config = dict(
    n_layer=8,
    d_model=192,
    n_head=3,
    n_kv_head=3,
    head_dim=64,
    d_mlp=960,
    vocab_size=1024,
    activation='squared_relu',
    norm='rmsnorm',
    norm_place='pre',
    norm_eps=1e-06,
    positions='rope',
    rope_base=500000.0,
    rope_fraction=0.25,
    qk_norm=True,
    attn_scale=0.173,
    bias='none',
    tie_embeddings=False,
    parallel_block=True,
    extras=['capped logits'],
    init='uniform',
    init_std_qkv=0.0361,
    init_std_o=0.00903,
    init_std_up=0.0361,
    init_std_down=0.00903,
    init_out_by_depth=True,
    optimizer='adamw',
    lr=0.00211,
    lr_mult_qkv=0.5,
    lr_mult_up=0.678,
    beta1=0.95,
    beta2=0.95,
    lr_head=0.00399,
    warmup_steps=259,
    schedule='cos',
    final_lr_fraction=0.03,
    batch_tokens=16384,
    seq_len=2048,
    doc_mask=False,
    train_tokens=94200000,
    steps=5750,
    dataset='wikipedia_en',
)
MLP neurons of a small language model. Each row is named by its layer, matrix (up: input weights; down: output weights) and neuron, and shows model dimensions 0-191. Each number is 128 + 24 x the weight over its row's rms, rounded and kept within 0 to 255. Numbers have three digits each.
After each neuron's rows, "fires after" lists the tokens most often just before its 100 highest values on Wikipedia text that the model never trained on.

L2.up356:137112116131107108109121141129145121083071132111156150117120133143168146119142096168132119158133095082129151094176150140119122149105139125156094139100109096115079153108099128096138075121124156143135122130154104156110069110101169109095126140095099153174146146143132137127133127076131146136136121163118089123115111177141077091114144113144114108101157119151096112134146146084088140161132111160147128126142082123138143158118157165137140150131109145121151111142132143168134143145164164171125117106087113119098134109121137143104115096155147146132144140114060151137135116144175119128
L2.down356:105130082194125159128117144135130114096131120122122172103101092155127177138140141076085121141133080169119155131103148177116128137139134140140134101107135105128133115112143154100150070144126150087098147121166158126117143059101178177110116104116147089149102136139116129114146150108149157133103147156124162158110101119131106165177146099112130127160147141138140121090130137152111101113100148149137096158121166099098142131164134126128107107113145131143148086099124120134109169136123107121169112124113145105168140153131112122134115149114097119132114142155088135099162162149107165137
fires after: ".", " bec", " was", "s", ","

L2.up673:098099169105110097104140148141132128131115156114152113153099148106163131136105102107117112123177087148154138119170130172147130150071084162148083132115129147109106109120143113118117098102129173140164111134116086099089115134120141094090104143142117142137131140161116079126130104094112119153169103123135128122082115152119127103112134108090114102057073132172145125174106130138128177114151116141174129098145098152132111160122166131168120108126150123105137111124103152123147153120156116158144132113148104166130125135111121160110169140138118136094110111155090139132118124136174100152
L2.down673:155139131154070113147135104102133114181115144124134115133126105136117133124157091143105142093158146093093147127096145144122131149138123108104136137147150145098131119183113160152123113105129133125098144074149093118091064110128133132163119110067137148096149122119113131079146164111123142101136091134133140111119120099158125119117150157119133100144104116119090099113128103132102098089107099140121159097147168129090162125129156148121156155130100143109115142112164090112105101097124115174116136178112099081114132090083092131143088109106184140093106127097132160137128117119144142114
fires after: " was", " is", " were", " are", " been", " be"

L2.up210:108117126102112110124147129119147119127130158155164102144095163075140156111124114142117141134163107115131139136174104154119114163101133100121128154119110105135053132134140163132145134141107119127101101106155124114081038102092156118135120136090105133175108148171137110119126124120126138154110133146133120136110146165078096089151107129150147132086131094151136127121132141114143150135127127171075103100155091104138110105099162122125113145133125134167171161146163148135132128162119176174138151128073129161107133135144130109114187139152145139090128117117102126152123127131169133117
L2.down210:116091126152106141126167100102132195106108100120097103189134116111158116114166139112121128154095154138142095108120163083124161165134128149132106089131123150083159124115115121092174142073082132139118103106120114121145169120141132143093093145157085139136156114113166138097150160137152108106096094144135133131111158116137112109142085160127123152107151130111146134158150121126132150134099111099124105148120137126098103156131109108154134133087119117118087167064110126138124116116138096125100126115114143141105124160132127172141091143112112129178110086124137190124128104149154154113
fires after: ".", " ", " was", " is"

L2.up411:123142139125124074120106124111152151164105180136117094161115164093127156106134127107146153165161075136145139123166141138094074159126119102168097097125113114129128128143122176121125088152151151097117130122162091122113100145106133125119095141156140163137138173185118112115126150119114137176166103168147141129136129130078101121098119129099148122106115106143111140151104134112130185163131124108146107087134109157106116119139167110130161132092126111149146161122111154161181171102143168112145150159105141144132123147137150148096151106134126133064107089137108135124114136136132119126
L2.down411:074133134129140142082149128142132134113157116159127113167143116147117150130117158152103129138120125132115140112152134131123093121107120138146128127126096149129136096148134070103133134112129167131133138154162093088134151115140094138133154145174048107156147084140122101100134104133133173117110102098152105126118120088131086085137115091101118160141109098134095145097123142090115138186087171123113138148080129157148084135121147121167152168140183145119149104146120160131173083132127114164122122110098163133128076144162145158134099134111108131123120154159132128139097095114129143135
fires after: " was", " is", " b", "uc"

L2.up712:118098132117116081107100162122158150114074155099124075175098143101156128087135119119162119110123098087136133123140138127108118145135149121109079101114101141130079132080127193120139090119146113154112144091111129119124136130072132095138090133121128163115125142120112106131106158097129141162124135120143099122120134155134090131118151104108115140127106135105111115134110149146098126147117115136115114102141120156110124122141158143172151131147129118140136123136138176149194126088140167163199107130100136131085117166093133139101142098134101184136092136118102164115142122160156106098
L2.down712:090182134111122108139112107121126133146144161149106124122121121120115104089149154146128137122120128135119147142142137119122132148116095107148143069124096161103110128158100121151115158128134122135125119094147167073132112158121137138149151104127110137132148172138082126152140132122129108143136086114134180174148161121086118110093127182108152124169157138150167140104117170100107148099130144161125118129099151167100144179145148122114146106139153102142117069138137059143081108102131093135107164136124138097138138153132145119093091133094124120117160128130142106102156147131144145048
fires after: " was", " is", " be", " bec", " were", " t"

L2.up913:137102123078100111100127119138121185134081155118146156153135128130134137115108133134143128157152122100150136145179156102115118133126118122127097118112117115103100130120139167137133089118122121164128110113167111134086118133080118119134114141153151137189088166153108109119157104083115143169150123135136117097136124197124095121132156105130141131098128122136062053128134147139096161159150106155100114106140116133117117094137168147153188150142116142139174132140124183130156103124142180153166149141108095154125123170160141141126138150161125137106144099119122131138106105140138112133
L2.down913:116098099141165157109113115128129151098118130130123117108157140154089140129081099087119126121112061147130155096114120157117121122111146077090159120147145118144123166120135146104153120086111123129094126099117106141152138137138169161106092129152153129134103068145116140113201163150154066139099141113089134139119119145094123124126125139128138143135108077146114180110131135163139106126150174120139121129128113146166108164139149090151083169094183117110155163107095126137143144098132121173108144121134109131131120125111112083109091125116115112148147173119143114139131130160116155122
fires after: " bec", " the", " is", " app", " was"

L2.up130:144134151084114091068092090123158116137118157107137141138109177107155173112112124105133140123171079106158157116161132117097104128072130123128101119117101127147115124136157152103114081115168157124133123046132118097108083107094138110113110125125120164141137176149116098126134171072117128135144102166180134124127152151099125095136161147123104106103142096140108136126112155109138168131111139171122145125087098141116144138099109140146137165115118106160149136134125141150131157125138150140147120133097158141111133114124162091095125139117151143072105127132095130117133120104134135093
L2.down130:115123133122160108100167132148115121116112100132154157158071164150114179151104154129139118124120128115075102125141120102139119102154143141151110166136081126117105094142115090083138137121105099144165089116139095069144123101128150124099167106158136118132119092137139133152143117159158119111132156138104111122153143087082100126113103131137133152085120116120111153121145103122093109153132067145119114129187148159122128156146126097134135146143123186124160112166093145154134095115121157120141122121099163173161125106123121103100133172123149136159098124114136123074140106146156171122
fires after: " was", " is", " be", " were", "ly"

L2.up396:135127109143142139091111102098167159148146099176126118133145148127111121072165119117100131137114149117142114142154166146078082100147093110118138175119113142161139138126098136161084085085144152181126201129123130153159129114159101131173098096138158156172137118143155141170108143114113143128113114111116175161133147147145149133147134132169150147125115123116098132141147087148140122111103108125097154112127103119113129149108101117154125134090105120108102130124129121194081175112145094142120124108134114127138136100122173118112131164168152141138116102127130101134177115150127144106
L2.down396:137107097089140106163138183109109107109111141132153110078115164179133151137125128143139108108131158099158134143100103125134126085102107133132101124093122111117126150111136111115095140133074108114119133161094145077146130143131137152085113123139114086079136141114127123147132136108130125125114089106098131086128140137142101140148127130128143148141126099121143151124144167164155095185126101135089127128120155165154142143126103087122170120104115142178151135122111099135127113122118155150089103138149087141117116138166169137191122114114063115135101160186118131143070130135125091148
fires after: " T", " D", " t", " C", " M"

L2.up264:102128169095116137102121111142120139148053185130121100152118149083076133106122087121124111112160083121130151116185136151131119152115098153137083094114094118150144124113123179106125108095141160158167153103154094105090120102141135117109107144125149123112160164188114088122149149130137132132168125137145121120135142158115118099139118133121104142085132137131093110144130132142125139122135136113149143111120107132127124122132134127152175119147152094126162158107133146149164133133183133160143157113087108149101094141155118150097140134135149143139097100122048121158114115144160097119
L2.down264:136109102122095139140137141115126136135187128108113146169150116120157124136128130130161125098085146135097140146107099140094134162122132105140125143123122163083119093154147111135136094143130138099123126109138093124111145153137157113167140103111122145146111117125145167129116103103105142114145125113157133161094162075117097124099108163138182105096107154135108141145126144118102140130139061121168128123118138124132192147096204146095134135159091115131169129158091084102095171116119130158085101138134126173123125106075099128121138161111148150109092124124155112121175157130150127126
fires after: " was", " is", " were", " are", " been"

L2.up71:119131155089105091117128100112114145117117139130134126152137156114100116105112168123137135119166106143165156161130127140109064150098126137147130115094116169114096128090138170118120077113164156133142123070149107114109109121106115127114091149112150173155166183181127110144136171088093140189160111148166132104110142133140129109140143115135105114080123107127094092155119150114104158091130130164122155120159106142127125109107140113145149128146103100124147160131126148185169134134123132148151126112103172174113142131090148122094139134124127144107123120130123173104097125140151108088
L2.down71:095145102146124112090130088127113117127101119101129094143142183126134149084107183137140170136148153147140161150196161117176118129141144099149150091104114112143151153119085116154115126115134176102164136152131130099142139129122158131113149139112112121115109139129101113121129175097149109129122138134125124082143122107104129109072130194132154122143128114117117146174145125126133143170124128140106116133156091149138138098120194118130138126142128152112111119131181102168124143094155134116104114124122148110106171194143123145132069108165097136160100137139093137102129112102142133124
fires after: " was", " were", " is", " a", " are", " d"

L2.up467:154103173107100110123113140153140180168120152115136129142143131093142159080130121098138109137145083144148150113154165141118076132141114135143126143108146120151084154118102155106080094146148145159114111162154105093079110142113126107106095133152136148130171152166131133123130136102137107168163102113156121126117132156111123092119151164156104108067114114142117114139130107145109126121156122137120118085107114176118103118134096156133169113132141111147157181090133178166138146128177115151180181144128117132132176136100140099107139126140132154106135096140093145149104128123125136132
L2.down467:165128134113130120130164130114147148177152147094141117135095109124097104075128132141124162101117175120133134145139079138067119151103103097127149183105171139101102077130175074089135128122115122123099160090129087108175105105126166119166148139109148135105125143139154142139104143138071120117102128148137112096119104118112116090144121141112115112120090135121088100117133110152116152166117134136145122124169178156111124139109139139144141120122112157132128143197140145115088103147111152112076133166123114162096134085125125141122118101114094131135122152138144130149129141149153094113
fires after: " was", " is", " are", " were", " be"

L2.up487:106135112090166113094130115075150145131084084184129131093125152125146142111122137100117144153134133108127133136140141110113086140151126130102151161124122146157116154140070139107093129108136118177110134123132111138152132112139096184139126127154128132124150115132110146140076140132125096169121069091110122152106172178113130129141155121179117144104078139147107072135119144143130094092140122155120152133111155122138126154089080135120124153132086142096126142133105152117114156122120133158162148137130151119135165095149163094115149131181124125166134127133136109105191124176116128104
L2.down487:152150141144113151114136150153186121143155122095111116147154126131160113082108065141104060127119120164155157106100129141096102101089168111133179134121127128164107118120128091133191152116110135130115134140134150124135105140107122092154136099132101145145138134109139114145099150130138096146142148137132089114187127098099114123091110108107101110158117111135129137098148150142117149152153144139103108097103121135119104091130144146111156145144129095123131099187153082098126103145116151092157128093140156170113109138113129167126130115093140123106168128129146170114126071092133118169
fires after: " d", " D", "T", " T"

L2.up324:089127141084121075093106132130165138113107143107127157161124130144132146126113132143136125133148105126114147112185137124109109120087134156133075106134103131133136122100150142108086099105145173116136134116176143152072130130131106134118096153159137143167159151195098094124107121111123145137185103158142099122125131155083105090110144117167096110103109090124089113162144147114129163130126120116137164122142078151147139137091104085147145113135114123127138109124117151137159187119151172136137086099084108186105120136145146122124131129123164169116110119134123135121103144141125112095
L2.down324:151125134165095113139107123131129160120128136130091186135148116094140119154137167179170137102181141076138136154102146118140151107183142119157140135191138145136153140118135135156127095119129164100106123133131102109131140095132175160152153081094188122124133147154124144155153121118141122121126120137103162112111123069146098115141130087124175107139135144152105131106124121130100136124114080103146171097119174149125160126133103153128158131110088129119141158133113126153086120135143121139131102102139093129137131153117117141112144137104123182142142125176056090134129148128125132156
fires after: " was", " been", " were", " is", " be", " are"

L2.up596:138138118102163139109131097096138163115098118168107118120148122133111124101177130124117128157122122148128139134111142132114114129159058089132168138130161151177131164094121122105117122112122137197142175135128150140148130118118101098129135090124105113126141098158130120151145136144166157135105096111114151146136159135152155127109165132154148146121121125108119084084128135123124139120070158176118144128073105106175109150068114105129126147097128150094117127133118130145098124127126097109151174112134177111138121084084169100108152159185139112156167119155150129124149140116133120148
L2.down596:098149135142117117115115120139121088125134132103159139098108160124135116134080099122137104120194122146123132129139114127146155131084126140145088106156085156139155106099141143117134125154142051130087101170131156118158110098096110122137131139102098146124133181100112144131121123079154132153149141128095157124151129127106128123093131103135140134125142118158114175169158148140103101080108069123132135139154163142106119123175086132143117148180111128148138111136153150121130083123132143180156110146137112156137131132136104146171085089086085120100150155106117119112100112149086117136
fires after: " D", " T", " d", " t"

L2.up224:132113143092076120077138137124115125145107151124137122083141141110150147097135118128133143110139115129153159132166128077118100152094093123139141145093113152132057131119116151115152081104138139151116126083117127118077079110114107111137076158105127130123155137220122103113109142126092163160133113142158109110136154165107136110106120127129126121075114157108110106146169155108121172144095115170116150098083110124118129149096113098114141133146110154132143141113122168137124109137121135141136132095111133153084118125105165094105170108149148130092101122119099126164145130102121151133
L2.down224:158125160117129114176122137145113153140120148137123133126139137136173126111142132163110174176103157121145119147117107114111125149091161131165102125112122063086111147132127137079140169079172145163175123115116101116115132138119157143131082131129098146147126118114134120107157104131139097115129154114129174125069168132119086128113154129118137156134141160113148142152150112127136116126101110077145120102148142161086086098145154072118136123144134185106130130146121093105182147126162127129151136103135113168107154128117141159118132157125134121188095116109141093114103156149134112162
fires after: " was", " is", " be", " more", " d", " were"